config = dict(
    num_hidden_layers=9,
    hidden_size=256,
    num_attention_heads=4,
    num_key_value_heads=2,
    head_dim=64,
    intermediate_size=704,
    vocab_size=869,
    hidden_act='swiglu',
    norm='rmsnorm',
    norm_place='pre',
    norm_eps=1e-06,
    positions='rope',
    rope_theta=10000.0,
    rope_fraction=1.0,
    qk_norm=True,
    attn_scale=0.125,
    bias='none',
    tie_word_embeddings=False,
    parallel_block=False,
    init='uniform',
    init_std_qkv=0.0368,
    init_std_o=0.00868,
    init_std_up=0.0368,
    init_std_down=0.00523,
    optimizer='muon_variant',
    learning_rate=0.00256,
    beta1=0.93,
    weight_decay=0.025,
    lr_head=0.00498,
    warmup_steps=83,
    schedule='wsd',
    decay_fraction=0.725,
    decay_shape='pow',
    final_lr_fraction=0.0,
    batch_tokens=16384,
    max_seq_len=1024,
    doc_mask=True,
    z_loss=1e-05,
    train_tokens=184600000,
    max_steps=11268,
    dataset='wikipedia_en',
)
MLP neurons of a small language model. Each row is named by its layer, matrix (gate and up: input weights) and neuron, and shows model dimensions 112-239. Each number is 128 + 24 x the weight over its row's rms, rounded and kept within 0 to 255. Numbers have three digits each. A neuron's up and down rows have the sign that makes its largest values positive.
After each neuron's rows, "fires on" lists the tokens most often at its 100 highest values on Wikipedia text that the model never trained on. A number after a token or word is its count.

L5.gate98:138180128120101121169111120110134175157145122091120126154161169174129110128137122143093123123123134105149117086076118082165080122087082153111156122157104141132110151115127143125116106105134118114148106109134086146074148149099117143124123146137165130199137116130132158111093084119104125110119125147111118145121172145110131093113128173109139137086117140117092106091102109101097149122139
L5.up98:150155146113109127168125131084137148137154121172132140145130120112153110125097093132125112143139103123130099127118118139115117156124131104140107163155118161150133136109151093099174136117141139147104129113114095139103110148140119192165189131118125062135121141113167125133124080103124126111128105122139147177127132148094085070120152137098140155144141136122124169137118140133147151108132
fires on: "t" 42, "ood" 9, "ick" 9, "ter" 8, "m" 4

L5.gate368:107157097124117114136112129126118140089104158126066108114139124145164093101068122140123131135122149116140128111162153126123135143110093129113139079084112116121147144159139119115143122178152091126145113127087169125106149115099159132105170109143103141117158109095117100135112135169151160115155132147129098072130097125117130115124140135167139129117134129183080164137122131160142091115131
L5.up368:118122087135123137145170115146125159133158111134123062149110134156080103154128131117073128141166131133117123129166087137146131083115131119110108133101151103157128111168143163125133134156118173116154097106126131101104135058086124154126101136118142145102133125111150092084152128107133160106127123123119114068094120130139125116094121165149158150176099128130124127087134123118133113135134
fires on: "am" 14, "er" 14, " and" 9, "amp" 7, " R" 6, " c" 6

L5.gate415:164174170122099150077105148114121110118083133089145082155125084167142134153128125116158136123119164146175122092193138141103087111132128107061130122105151149101136176139119161130105136128135124101107192137134086143122168097111155124139169096087162142115153143121118144154100122091123126137145160136160184133128163113123141105121123135146092154140144117095153130176129132107146136132089
L5.up415:122107111124124126104101083140132155145092104150133129088196148128131161164131147119158104104140142152157133148139115094094106147069120121134155155131125139137155167134124110147068107118134133119128144113111125054143147143119133152108164133087144148162124153137119128140105127112164085122136113079123118148140078104115118101094135124061139157125099075107155175134148151154106123112129
fires on: "ud" 28, "en" 11, "-" 10, "f" 9, "el" 9, "iv" 8

L6.gate451:103110176108143139127111173102137153166115165158140120141133147096108132110124122118134132134133167140098126160149162076114108160134131124146086144131104166128109074110111078127162099126139135143125113133135173135124133139178109172133140113132143136105133122106138158138120111168138112161111128117155132175154140135110143130134144101119122166133158134101076147137148150118138088083069
L6.up451:109156170124133168144129105098121124135118134139142156131112109101122152138126113146153136132100121170109095134174157136090123156109138142124092118160132187169165118129125127101176106121150109149133144129117159111128114152138108210148101124120133133131111122139080129158122124135138123158124148127138144147156092094141139156158162128109149154146137126108082136136161145133138114084067
fires on: "ed" 18, "v" 12, "on" 11, " f" 10, "ade" 9

L6.gate472:094110148073103161139145141147170127116105109116144156175124121156131116142110125110108125104135124113156141123150128117107135133070143169113130122176145134118143139114122072129131155140146123074122109106110098102144097152149132120151108130116134122127151116108083131160137137132092107130137101186108109099129071131106118144132096140121107159086126104111110126121132121156125162131137
L6.up472:116113150113152146130162107145116096168130134107108151151161109179148082150090112110107146096183158145109167137099131152131140090121166134138123132115133140142118163095143105138110193115131144135131110130142122121150168152189108114153109149096121113128140114115108090089140161144162114124161100101133126158132079137078106133113120185101149148093117156156102111090140148090137129139123
fires on: "ing" 29, "al" 26, "ang" 21, "en" 8, "in" 8

L6.gate275:115152148129116112149158114139105119108120159162091099155100137121129150138131083153151130156091132080145153134149115114146117161075121131173151140146088116128137156126087119150132136135086136091147092113121145118139125157154128107141108108105133100153101100136093141156137115172151142112079113152132174134185115178067135152130154115063135166108104093140186153064102105132119131116124
L6.up275:167145142145102095132169058099154109142140127177136124083160096137069151119123123116114175138077103191097158065114112148133164082170125117105139114093112101145095097185143121119119145117124120141125113131120112145126142130122141167134106132126148112134080113176117127099125133061113076125116115134164140178124108119147152112126107131164136144114144172142144107116141131135133130127115
fires on: ":" 58, " |" 20, " in" 6, " was" 6, " the" 5

L5.gate110:167076149149117093151183150121144118139121170161097144135094143092097109104103153135165116159136121124127141091139145061104121177137141108136129138153126099134109121141138141096148126144078162120127130125146172092116152136105117126116166148165152124148121091140160160223126111100105153126122147107113157149173084122078112133113159098117159127129132087131147127117144153102119116146133
L5.up110:136129104161114154169125132111116117138119158132134133120105103165144133133122110131123154115135123098137112062113163094119092106114155099165128138135149123154154100119104132118112120139137119123173151123155115134151125121104109124106140136151117138105121157141119157164137149185110181140128173158109142086101120073124126103144131172058113120192140102142134124147114129126100118148132
fires on: "ed" 49, "ill" 12, "gan" 9, "ade" 5

L6.gate595:084137138135136127084153118128086081108092169113142089100131156137132108144144091177123121132122107117151132152100143164122114070098109106100134125075142116139126151160188096131112117125147164125122155151167151102118092134139155112122126158156145157137128214125164134141162118098147154146132173120144128153165105168129073119122147128118124136072096103128123076105145118131138092136134
L6.up595:156162145159125100121164183098139089153147113095159165093110133134104165112132119171127107101114105103171166126134099152128168137118076153110114189112111096148112138117111158168127122116130146093166066175093107128124123104135118087161150118152121110123098127128130150162117111173138105147140137092093095123125120104117173146118174129138150101118139144157128123139167145138142137125090
fires on: "ul" 28, "-" 11, " " 10, "ome" 5, "u" 4, "or" 4

L6.gate657:143156119086132126093163139147138159137134117143123091106093118106157168099150105162171129123098128134134115145169099136127133101139114101114122163102129088129107139130136163139104135140087126160103114150074121133161135099143132127158173179132141098155126137115122106133103131132112109142111120146109111182150129129159118110141143166057150134146113134106144104158136143117133120129146
L6.up657:120129130145090119138157124117110165152080106126124143138103150103103126144109148134132110113131110119149124149121092133111084176139136141150120126126111112083123106125158180106109153118069138109147168158153135090099101098096108153107139136139103142130133188102167135101106114080113123135147106134152111118061123135093118109139137131137121129135082087151160162139125115143129119176135
fires on: " C" 98

L6.gate619:149104149126100145125108106159109127114184064125135119162107163083119152099123119122158131140109109127167157134101127149115131113147138106080107123085142113117145112149152137145095117087181165147096107134166129106131137095110125137120114114108132109109134094122162132167123098150147142149120145114116120104097174128126147142135132148138161119105086166132089117120170147088095101165134
L6.up619:191158115120170134115103088128160082126143113106115148119107119101104112135141117160161139130121110151140127146108149104089128180091118134098100123114094106129101096182159103144162091143148161142141116110139123161094149143119128147105080084101132134138104098133123150126109136170147102142124134098157138107167126144114135101106101184068171114140152154159115116197154127137103179140132
fires on: " J" 20, " \"" 14, "ing" 9, "." 8, "if" 6, "ed" 6

L6.gate455:142118109169080175137119135071140159161147122163138117157119145172148092118122093136133161107115116148133128142153066134074113145139140148163141110163130122137138159188107144150158122147151127126141134099112168125123111155131124139144158080137111130166109076126140136115174123122114191143120154137115124156187114105137144143118132181115132138140099148119115151145124149101134071126087
L6.up455:089081142124129082182149147107105123113121152128113149117151119100127140076109086153139165142122110159128090154190163103134082147144109120107198137119084173136092131105114152126129142137121155105165123117114184097101101142143148107098105103111126084143098147126145162131109166148124129073108128074124147149096120153158127175138150149158136127129096093123145157142168161119138125136104
fires on: ":" 52, " te" 6, "ore" 5, "ed" 5, "e" 5, "ect" 4

L5.gate422:135150139139174127111139134129115162117120153165125120114140160098166114124144141123187114140163117136157163100137159131126139126084140069154087151119134145107178110093149133125117140136157125064125140125096134140151124170130108129162129156058129118111155128140135150121092157129119085115117165105081155122116118113112100104155195116125156128137168150118142123130158121149105107108074
L5.up422:153115096162179140121163110088104127110130151096129139148129132119115155144144148139149112105162139124139146133143122138111127130161132155150133119119158138145127135147164131137094106137147113097122113181115162097126137169091097130073109138123117112133106143139121141118115144132111116097128154121153136126133131138121135100149126150094204148109086167099127123129117154130097121084076
fires on: "on" 27, "ot" 16, "ed" 12, "et" 11, "ard" 9, "t" 8

L5.gate296:168124119139075127090116119121106143161108157117162133130169123141058115137125138092152142122143100089125134066102143138084105126164118092118109104125131108139131153177166166151158138124101102179126126159083091139120149105153149131119107116149092108134151115120120084112139112115084099131153124094093098094101088133159105129106139124110149141147103158145126103106151120129172138148132
L5.up296:126171149094080141156147135115154157096122108109115114136141138112103139172109132160136118145127149131103150102160117147111142110127111147123133089099113120146138101116104116147092100087086137147126177141155160134112115104146119103110111125080143138170116157090139096139160134137117114126149183108154117117107164129164107120128128104128124128161122141189176119079136143136122155098119
fires on: " per" 41, " al" 25, "al" 10, "uch" 8, "er" 7

L6.gate460:119145155128082070125097073124091097104146113116127136144139088181150159175136153107109111177132145142120130140136154140127126139137101160139084079121149135113121153137137168113117070119161148132125091095115119096141104115120111166145110146130129151125141090118159164156130137126125127149154135135199108114121134130085130126107118140123080123155149128149133166100148121143139127118119
L6.up460:159167151127112120147140110162082119141148144143133161160106091114169107080127155136124129148120131141140077114150148107144160111156178159159134160139105155121148116123138124122122139118126115145120143109095088105141080143092122148134158144165115138066126116138153117141097093150163140133172119116104139144125128118096120144171185118129131140136171138108118051107139160101129173151125
fires on: "h" 27, " G" 26, "ah" 9, "e" 8

L6.gate18:184104103149153123114142102142149143101130081140154129106132087130092127103142153149132132110143147134155121177126177130138117130157138130081137133097141158102073140151109181137140091155090066130114145137141122155152085148146106074164096138122133105177127138156187098177155131146117147103120144171089130110136110126139114163141161102185154155121092124135106142124138149095121126133148
L6.up18:118120129152168136125144131124132136095170128163132160157098150166100133144108141137136081127130176128152152170167156144143105077133152101108129112134139114114097137146083149130141136118128131103128137129114140139153122116104105117150107134098119144147148136127173107157126142141137144122167152165123110140121120140134147104108144134147109107067087098141125154049133139162132128136123
fires on: "ch" 48, " Ch" 22, "al" 9, "ra" 5, " of" 4

L5.gate8:122099122116155073126167157121137155146088134136119119135140122138109138105115117111126133151136111078113111156154169106104120077092144112150098097103089146106097126143146131127105114161094127117143114121122161118120146093125103128138095139117136150129135060064117113103154125122073146136161125136131064120147117114150142130127143118087124159110130139091121142165128117128103157089118
L5.up8:153104095126122133130140133135065162127127152145122113103141189119108087090136118139093128121130114162124148155162125102148160127145088121147151134142120131162112136139116113139148107130083105132166115129158078143107101167102106094161139130113119114160084171122119149139146129141136126134119122115072149120127137174165111112106152110120131109114118124114138113164080144144146137118125
fires on: "ly" 29, "fter" 18, "ater" 9, "ore" 6, "ing" 6, " first" 6

L5.gate133:094106095140170151142119134099133118175089172153135111111197088165139147170144118131135130192106187125129144153141112131154196132096150106131136147126128108121123096146128116113122110106114142138100132090108081127124126109120162116123138152119152098169146146140138120129094180129094137141098121157122137132134104094112136106163151134162127179102081119137134119110151144123147137123158
L5.up133:134121172146129128130142139117122048173113143119086117133135143129164129148170142150149101151092107096160176126151159103134112150151111102102174187117141151151119172151136128120114165136124099180109107119135140128126119104142138157143126098098112114136110151131135111139170130083096107129103152093110105122131100135142097117147123091104105152163117176127134143132194198126107128104124
fires on: "ed" 18, " G" 15, "en" 8, "ing" 8, "ound" 6, "wo" 6

L5.gate400:077089144076103121128148131135155105126104184098142146154117086113098124111125125098171163152106130106134085118122177149135124155100155093138152137105090149094092090098173117111119143129130143109116145091112176100122132108148148130113121114151135145147125130108114144145131138127120122111099093102122133112148165118064093117107147124114126135128117135100125173134112115178174166089097
L5.up400:114122119109133123132160117139128090113115132103139153144105136131143133133157171066130113114117098134131101126089130134163145118136104128136156123113098096122125137075107123164191114161111131125133162106136127162119132134144149140131103131090105100137116144094081132163171122128126142130120135171170129103135135113138119159130138145103113119159113151143121161151129131138145108108124
fires on: "al" 12, " to" 12, "olog" 11, "ast" 8, "ed" 8, ":" 6

L6.gate123:102144080131128082174127144115179157140110121118154135121125136135124078097137105119177127161123169071121124099095060127115141095111104115107150146136149099169116143142165094152127124116126094151168143132135114114127117121124117153114074139136114142139107168134075129147143134141113145146147148097123141115152080125113124126088103094123107134164132147112131106142139107118077149172154
L6.up123:111122158115109128124131114123101102096078106149115104137104128130145080144155112140110140063127100142175140151131107148130135122137160146141127137112120136154179095163140107132110148117117089094105161145124111115115121130092113141118103140109095135110107144112091123094114174142136098128112128100112153144113131091089159085080152125110122129107143121145133146080169120100138105098139
fires on: " bec" 40, "et" 13, "os" 8, "al" 7, "er" 4, "en" 4

L6.gate377:143139138107107106144132173172096150139133138123106084140168124161129114123132142116123102126111133131152155135124137086095140105114135118150146141151126148128139133121149093080123125148157146139104124136101094066149102127109154106112112083137139166129125122170154119127130119114142124085123120144154131122088115145123139135146143126117078160149203125140146073134140140094119133124127
L6.up377:114048148163143129127147132155139159096141103112105118136143125111115121130104104088146094132138128114156106162136117104125144126145087095122126126120126089100112078138141135125088115144070145124125142109101138083118118108109141108113108149104100140102153139087129157129124141110183105139145106155085139144138146138158137179112125131114108149136100102166096145125116137115086113144094
fires on: "r" 19, " al" 16, "is" 12, "i" 4, "et" 4

L6.gate436:106156079167126101136110139088087147156087107068096111165130155138076120133119113153163115113113165184124133118130101089113160154149126141139108153125155103133110132113116140126151121128095102150070130112172115157144119139153151154118158176156124099105127105081100164093115132120158138091138122154076125116150150136137174132131133117100149126134145166144107097106114101138156114114116
L6.up436:122145133154104141130093110131128092173116137098113106137088103143115187133163149110121130116085124119136157110114138161112119153128124085157102111138162112144130148119159108102155134134108146154113116072137140143134124136157105140135118133118129116122117112137119159159116150133190127102126120144104151105145110148209169136122133143104147116127160158111146091090121103137145147125096
fires on: "if" 24, "c" 13, "ric" 10, "il" 10, "f" 9, "it" 7

L5.gate275:130104142137116091160153099138127157129156097176131120146145166133144158096143132110155154161144095130127140156133172163135124120108158162157174115096120138160081125132133127129111138155148146150105136123139129146077133078151168119096149130143082154126133153160157104137124103109095142166152115129137139153153123136170126109134157150103146143101119139105130103138122102124157138173114
L5.up275:098122148159099141162121103122113107112168132180129133169132115145108149117131096155155134130124114116150103128130107138120130112099136081151148152121096087190156210089112097158136118109169123142134153106130095110102150115149140166095199146120124116119135160117140129147094138122119089098115136154147142124093113143091109136114147126135122141090111130102131177130104091139137142142112
fires on: " B" 62, "m" 23, "ib" 8

L6.gate167:126133147135093136117085127122126085102132135131074124125119095130061093113123111108101118133150115138137106123143144135123105151157193129104116125124090118107115099152125134096123165153123122107157149131100110143150139115127139142122136102120182144089090164105186115109132159134102087119138143102179123132145179125162156078113097112135160151137115141088148146116113120122184131162152
L6.up167:103129180086088141115147105153171146130093132160098141102142141152131134172095144126150148140147109098111132129131160144127115155105113132125107116126122145140148140101129091127137174110156090130131139139139122108144148118116132118155134094133082121119140120149131158137122156103115102137118163087134158119100162133104123118147138131159167156081108122121166156109193147148173166119155
fires on: "f" 25, "-" 17, " f" 17, " res" 11, "es" 7

L5.gate173:156131132131085105180117076116128094128135132132129093108132118129129148132132133127130123131153098115135116153139145110118114113138134147098117115155086098128128129159115103141098137146139131156139171094117169160120130170143184137123088122092115087139139074114133149113158111111149103101148131156111122104119130126128149125102137134146097092088132102084119126096171135119153142118116
L5.up173:123159151110143111149103170140123099107119077116106138105119162120120138148128135149125140141094138129103085129135112130081101142162094112144155121136122095104089126143100111115128144094110163149123128101151174140153100147104146136112075097106103145131096142121110160117142123106158119129110093146153146182086132125134136115114144139126133134105085132050147142120099134092109186109101
fires on: "al" 63, ":" 7, "ing" 7, "in" 6, "ed" 4

L6.gate537:138086099081105116153140132154098163120127136139150090129136099124125109128126121142145111106159149147142152120109196142139141101085162149129119091112152168101090120134108117098100136119143107119141169099112124111152133104077133121138137146149103088157104116130108086124145158122143132073124149129109103126128136109096150128086145146096113169142126071138102111130137141079114109084118
L6.up537:159104094114124124082099123166175086156091147104145117125079142146155107127169097144130160134143115144178162147118121170102133181097127142161108146120145126124151102147109129126138092137134117145107080127164116133130145100138148136126125169125140140178099148113122159096097171170134137139103115141144129124164129152115124118126155124106133137093136169115150123101131114106091128184184
fires on: "ound" 16, " with" 15, " of" 13, "ing" 7, "ame" 5, "ed" 5

L6.gate504:114126149061144073139151104130163111110127156117110157138128107158108128126158122150173113118130116119141178185162141081130114179156098106147118112113128122126149116125181141093133129129176166121150101131119146114161131116151140100126144152110134118096146154116190101120132116128140106142121112093130155126138158134143146079155125105140122149148149110109140121158156137128114137115111
L6.up504:101187087102141131104151170116170142124145154106146175175099148123126112133084121120140144138117129107124102130150125145144083100116133141091141126088129124116118066143081116125161137109103122103121124141136132145136141122138113116096094105147144162142122183151142131175135124143114124190133139151143126103130119189118122082103148135082148140103141141128143129145089123157104132145135
fires on: "ed" 35, "2" 6, "ated" 4, "0" 4, "ul" 4

L6.gate614:099106113108067151149087094116157118136139134143125147142138135113181100158098134119105116153094114150129108107139141138071177074084117151139115130141139160153126119115166167097132124098115135129128125105137105128151099130116120096154134147133085148137103188108121107090099130113156139147147121174085150109129107129100098152103117170121115134142147094124142110117097121125129132085113
L6.up614:126126146127114136105102118132110078127115132150094114113096145105120081135138157124129128135114085155125128147119139153130101138164159129108082154143135146124124153160131111176119115135145077124120144119148128074125086100176157144174136110112155100118133122100141129118077097152167117087119082109144126171177176110110109118145149122120154122122177137147087132096155130110121131138126
fires on: "er" 28, "ss" 10, "ing" 9, "s" 7, "ed" 6

L6.gate236:075151147095103103150104128113088129162125154104084147162110133104077125142106138178136114108078129189129124087077146098103114085139108153109136158141139147135151102100124112103133137124113173109100151128144129109130153106134119133109175148131150096119128137104129127136091149119123120112129109120123150138093160122135108116110124138114121159069134134111130093109142107127110161178121
L6.up236:126135156116080125105123144128115109101156110133121153135142143139121132064145150151184098083121129102143108110153145112170105106098162143162186152111137139154125151126152083083117118128150159168124111167196091106102134154145119110159110164152120095189152098091175118145127110136095126105132103143118161118112100128095132152155122146122087148115162084108132198132117121142112124125119
fires on: " H" 47, " h" 23, "t" 18

L6.gate57:122138133131069154139143088084159130134142133111129149117099168135084125138097157144135106100096133096077154116143150102139114090148144113119130130157146115129149104088130114153167142137130142160109096125131144156132152133119125104171106171130158133146218109127103122140095168128139114091089087152088105155161109156097112162156153099108131131150162132137194161088121103107094144148163
L6.up57:140139159189101098127122124126145089090149140140102071102124082115110108121136111128069092111091137118129116113122098148145110111134140114122175138129103130149083115119137124129088135136105159145158112116117130127099131099123146116132134155094122137133155104115130166142159131145110110093128108140147113135115165115145105097143161125124095089134187090111148094095140142172085169134118
fires on: "t" 12, "il" 10, "h" 10, "an" 6, "amil" 6, "in" 6

L6.gate92:115161131159162094127120146182123123127120100158154103127160129086159123118133048141170110149129095134145128093091152154134088098144166130167129133114102139117152093123129128140093166123144125081084142095116093100117126095155113129096140105159118127106157132149112150125128106106111154169163126118154134146129098127137119163133141165144179114086101107065109165086142148098151118110104
L6.up92:138134123098094139166128151089144137156109123086115135123112134091141136161143132150070088110132115121102136074128117155153069171121119076090121115115163119160113142069116163097148112129136108141138154156149100161124124124126108098120093115127093105138120179128111119150133111101102108123127093131136094117174100096119122108146128119134141154119151120135129130131136145157124154141087
fires on: " " 68, "or" 21, "h" 4

L6.gate6:123147121133112117133105091126123152168128143131137150098106153143161128108145153134111145130139140137094117103159134137113075132120129114111081155153112114161131128110167114136158116107130067127114105154090143173136146122192115137116170133112122104136195140133166165161148201142176107141091140133106172139142125148143141126135080148093168133129142148062162101101098133106135094164135
L6.up6:142153104091115139108139146096144140144142078140134149167174108109121127147182127129084127099114102088110089121174103142128120135153123161107172118099166184184130131139069120138124121122159135107151113079136133100105170137144071109098096102098103105126117130095139152113160126070127160076111160156113148117136138120094156104131133124134160124133172137080149113111130125112162087155096
fires on: " are" 58, "ant" 8, "on" 7, "ic" 6, "re" 4, "t" 4

L6.gate116:121128098154114112124137141098102167167154129107129112107158169102126120156133110114103141142144101124108111110123100074114184142167147131138119110090127149156172121132114131103139114143157131139097118147110098136155140096128152189116152123148132094167121135152145122118094171067125154141147129097136149131164116140153181106128165147129099137133108147157130146122163119186087107100126
L6.up116:117114141136088126114118093130117071159118103153137105132133142082141157166136141090161113122096135159123113085105116117140146109117115104101097124152167067085148119161123114162110073122138117128166134152166133108129116156149057175121141111149137138137078169122167132128102116112104158145171139158124138135100100103158162147147115122118149126170135168132119105099125164145082118150136
fires on: "e" 37, "it" 8, "." 7, "c" 5

L6.gate252:077096123127162091103102123144139079162151121107112151168126138114112129161116082135111153127106114177136094130137124137125119137160123121066168134117120153147126165174178171143143147130114118152103131150122164136122124120079105173133175087172104114112093104121136106087145134122145068112145108141108124100107089169125140184106124129096079160128137105113142153113127102122120148114094
L6.up252:102112073095165146137139113136120126156148144132091143103131093170125114153124159182138130119115147164112153126113111128186160104112127107107194117113107094153096184156136148145139152106113137121110102127140077130100120139097152077130107145142144110180120120154141140113149137136150129128131098165140157156147104146153113105132166121143115141115127119093147161131124118116119083153114
fires on: "ason" 10, "ies" 10, "es" 9, "ers" 9, "ation" 7, "ision" 6

L5.gate289:154104098123113118105136079138121126116127112134121116088131119132134162138111132151118125115143138114134103111112112098132122066145103101125134117155139160102138121099172099159150136168127146123096140118087118146109145135140102164139113141096161124131102122073147134182129127145100079137143101105152098141112163150121156087090171121109105162101172117137085101136160147116080131178126
L5.up289:148163171144092098137157184141091146135119125165115106156122116147138128103147142124168123132163142143125111137125142081139130173115122152141133124089139127099120118114133143108153122114083086133141086123170091096130135112142128154135095188142112150126129117134145092128125131125146159155080112115154141129123191110132143182169118085135095119126168110120092142156114144121149114106144
fires on: " T" 36, "T" 32, "t" 15, " W" 9, " Th" 4

L6.gate502:133131116131134087086162123153128136108088142128143156137128135142142072092165129103166130091129144146118092123172159086103139105112157117153165118132131178129077129116166100135146122147127161107083121133149132095115147140122096092117155106161140073116128127126118110104104118098161126141157105095098119100112148140117093137086147129098139094112126120113136139138096143120121122094134
L6.up502:153103118118155146091099096162169149138164113181121138163101134150110151172111115126086160109109135151128133123102190153112144146099122128104173181104128129113110123149179125128161116166081097133089090128103144118103083166138161134170140098119142182175088096115129122123121137119137149110100086118104108107124113098124115107140175119135122130127076089121118152143126139118142114098154
fires on: " that" 18, " which" 16, "ies" 13, "ince" 5, "ity" 5, "es" 5

L6.gate296:083126157094139105116120143112117163116115120077097104132177130156116083102120107109137083156063094138159106145050176153127141101141139153118159104147170158105087142103110130137105138149129164137153124102140124146127142091078131088130129113131077155133125166104103109120106136108129157135123173145108128111125125116160118098138125095127139142145128112148162127081138128098150130132113
L6.up296:088133125136110110111199150115162159150164101112148117115135186164136120156161079108142162159132131140130089109184127109151138138119144109124092114157130126154102097132142172157130107064113145135149093120144130111099079065115095087100135164134130085137126184120114167145123155135094124122128139110121130138147151129122162109147100175124140136101144158164126140116151096139107137089096
fires on: "ur" 12, "r" 12, " e" 9, "om" 8, " E" 8, " al" 7

L5.gate340:138127160142116120140159151106072123098097115125178104127164117112144078129175156097117106144123126151121116149143091146119139144118122156132126118144115115116163130128077143130141119144133166150138148144109143141139153121123141193113172129092133132116149144094142112157071101136099171085110142101133108131156149137057130099134138151116161140116159079134119117131162128129113119138114
L5.up340:148103140134174108116116116106144163116144093130112114132150122120129103146170112132123114133131117146187184121075146116097118120138115109135139122106103126131117182072098113137108165106135154160174153094159079100098128119185201154173163132104119129142115145114126101134149160101194096118104124121106125094133148143087117111142165151094121142111112126150122118125138147141109108116103
fires on: "ent" 13, "ide" 11, "en" 11, "ed" 10, "ue" 6, "ll" 6

L5.gate186:153102187126169146124108137133117123110101150108116143124163139135097090114205120123118127143180091137107136126120109123117106147138152150132140094132129169142130126119123090129094126116097094120132173137121128113172089135109167113158103125162136141136182114099146156154139082116175161136110131182096109124096129134141161130114121142084148091145172107124116105113105107155100131106105
L5.up186:132140192161137126128139116105122129108110117089112136130109103142134129131147146135140112160067100149111140135151115131084113141134098136134130107149079135169121127159154159081114133128120094146102157164130159112192083118139128138165121139105058106081150050116156128114151140098140182081093089158176147106136099117186139112093116131135118156114123124157099110080136111132119157147105
fires on: "am" 21, "ing" 14, "2" 11, "ang" 11, "um" 9, "ud" 7

L5.gate209:126134124168100134139137115141110137119078110109159153112118124153118148117137132115109140158101150107127135083170147111134165133143068078152131108084131155139109144155108118100103123119092163146094093135112168151110147143126115091083164139091134129117119121140128117096126126107114110118123095094102135118185099152136104112121129140154116111087110106124096155158128161149121150087116
L5.up209:100125126119150124083141081117117143149154186105139115145122120096074103102149098114126148121118148138122115126179140140151111122124152098148115147167112137132117150096152094108147131098120125143098145135132153141118134109106158156126140086159131147149136104155104147107139122130153130079178152127145121165135136126131100127098097098105108122108073152146094148120169139168169126155074
fires on: "ly" 21, "fter" 11, "es" 10, "nd" 7, "ow" 6, "ing" 6

L6.gate280:114130153126155142146178124159121098115125097111137123112096156140127114087134144115092133074121113133170151097118124089076077149206125093111169129137144107157191095114156150075178133116113145120136128111127116109106077146129145131130104125119147148103141120108153151143157141115124134121102149141147156190142121095123103115114134099121074106116091125133132085166129168128114106089089
L6.up280:127101115114083166139153162142121120107130109176106157087136137078121107139124104164143109150154116134109127128118097151115125079138161139132164156117111139150124122146133143156124124150086170163147122102132144158086121147093169109091135125166164098120105129083167112167130118137138137147099162101148112182134140124117134150152130124086160108127120139138149119125107161086116124128101
fires on: " gr" 30, "ed" 27, ":" 8, "s" 5, "eat" 5

L6.gate399:142088122115137111113168146128088073142160128148110153140149130138149118109139145152134137114112087141141142129104139089133093145118134096144135143140080147091123099131129115113107093100117128119110116114106150127130136158108129111104134168140139113111109135107128108151137156103059164157119109130118098140204104141117173147126139078088166152109130140141097154163130156150119136117125
L6.up399:100122091170134155164144095104104121118089101110122171193121158132134173128144130127168123128137069158156101130155117110143111118099106141098110184114113156126143150096099119192151145116145088138164124095154160177128134161135124115142082134159127122152149140089130112152128150121129098167112214158086121132138140126127152130115178153107130144096139135099128133150126140125151137114148
fires on: "ed" 55, "ing" 23, "s" 4

L5.gate418:142172122109124133136132100144161134102159082099136151155143147104121141139143159088152109117130161157144118094119137159123125152126122130147134108105118093164106135106119181090141141117116107141092110122177142130133165132152128120159127147126134142178126118103133131119149158109169136149132154141111112094117139142139189164153122171093131165152125107156121096175107134116132132140144
L5.up418:179118143113149137131136147098148146198106152107100128118133163148143119129121149072150162104172097116171168130084125076133136160122157104142149130150124127141168095138104162129112162090089104110155093128162113131123115105120091152106140132099114130148122092122129160125095139141083096097138081132145101135128172135147170095126114086125145091089116143135155107123120163144157172116098
fires on: "al" 24, "C" 21, "ton" 11, "ign" 5, " C" 5

L6.gate680:153130132118114119129126135122127202121153108137147114112116121190121115129129127105133160136130123137136161136105117130137115124124118156180148112117170166098153107101129122117130128201123165140143104124153082162105144107155139155121114110115134090150104128149140127097141143109165149127089127096129151155154127142108129112111121108172112159117116122123119153143156142107152169142098
L6.up680:113154092146144113159173158111141130121181118116136096116114128155117129163155152109115183122154090138155123141113127113133079117134112163122081131124111151134141114118148087111201128123141109105175138134114126114134100136122074143151149156133127138144156151089166125128112098153132132155124128117110151137153108135109150122144129130098172134169101129124112127194082113140099123128132
fires on: " m" 90, " c" 4

L6.gate60:115142098123134122112148125124150087151119109146122105130142121155113109086091104113124111158076107137101102170112127126125125079115111146105119137151109132121124068138140138120140119179179128155142119108116156115140147149159105153164140113118100086111101177086137123149126134153144124114113096123128152121104110123145105122106137152160171094074112116148091164106129127106118165132113
L6.up60:172160181105144114160143103168119130150189158121110102117143175167130152130151167118189127142127118130111141109188184141119132112145172151130128088104117128151137131133126135114151152115121166103150109118153161103139103108155129141124164140113168088153167124113104129161108123155139152141108106134145141103128113098144120148128100127149107137145131095112095146153160141136086133136113
fires on: " M" 22, " Count" 14, " H" 10, "le" 7, " C" 7, " R" 4

L6.gate285:123090164107116155142147109158132129119123118125116114176115167115103128096118117089131162126098080116118090161135121076112124099156064114122125128082155121156107175158092148117100154093103112157149159147122117118140132147101153131101158112153075126099125138114142133132129098144096109160133127118091104123129130112126148094157111143143160127152124169132156139129157152117120085106101
L6.up285:105121137122084156165140101134118060104119144117115124130102100142118105136152118101139109092102084117134081142147150109144120146173093110101161138163178110122101131146150099135154140104152158127150150100132158130137141152111115118161132156114144148144102124140104155134120130121104097139083202106139107153178112088115110123169137120118165118133128139091139137098129117129093135131100
fires on: "ed" 42, "s" 20, "ing" 9, " his" 6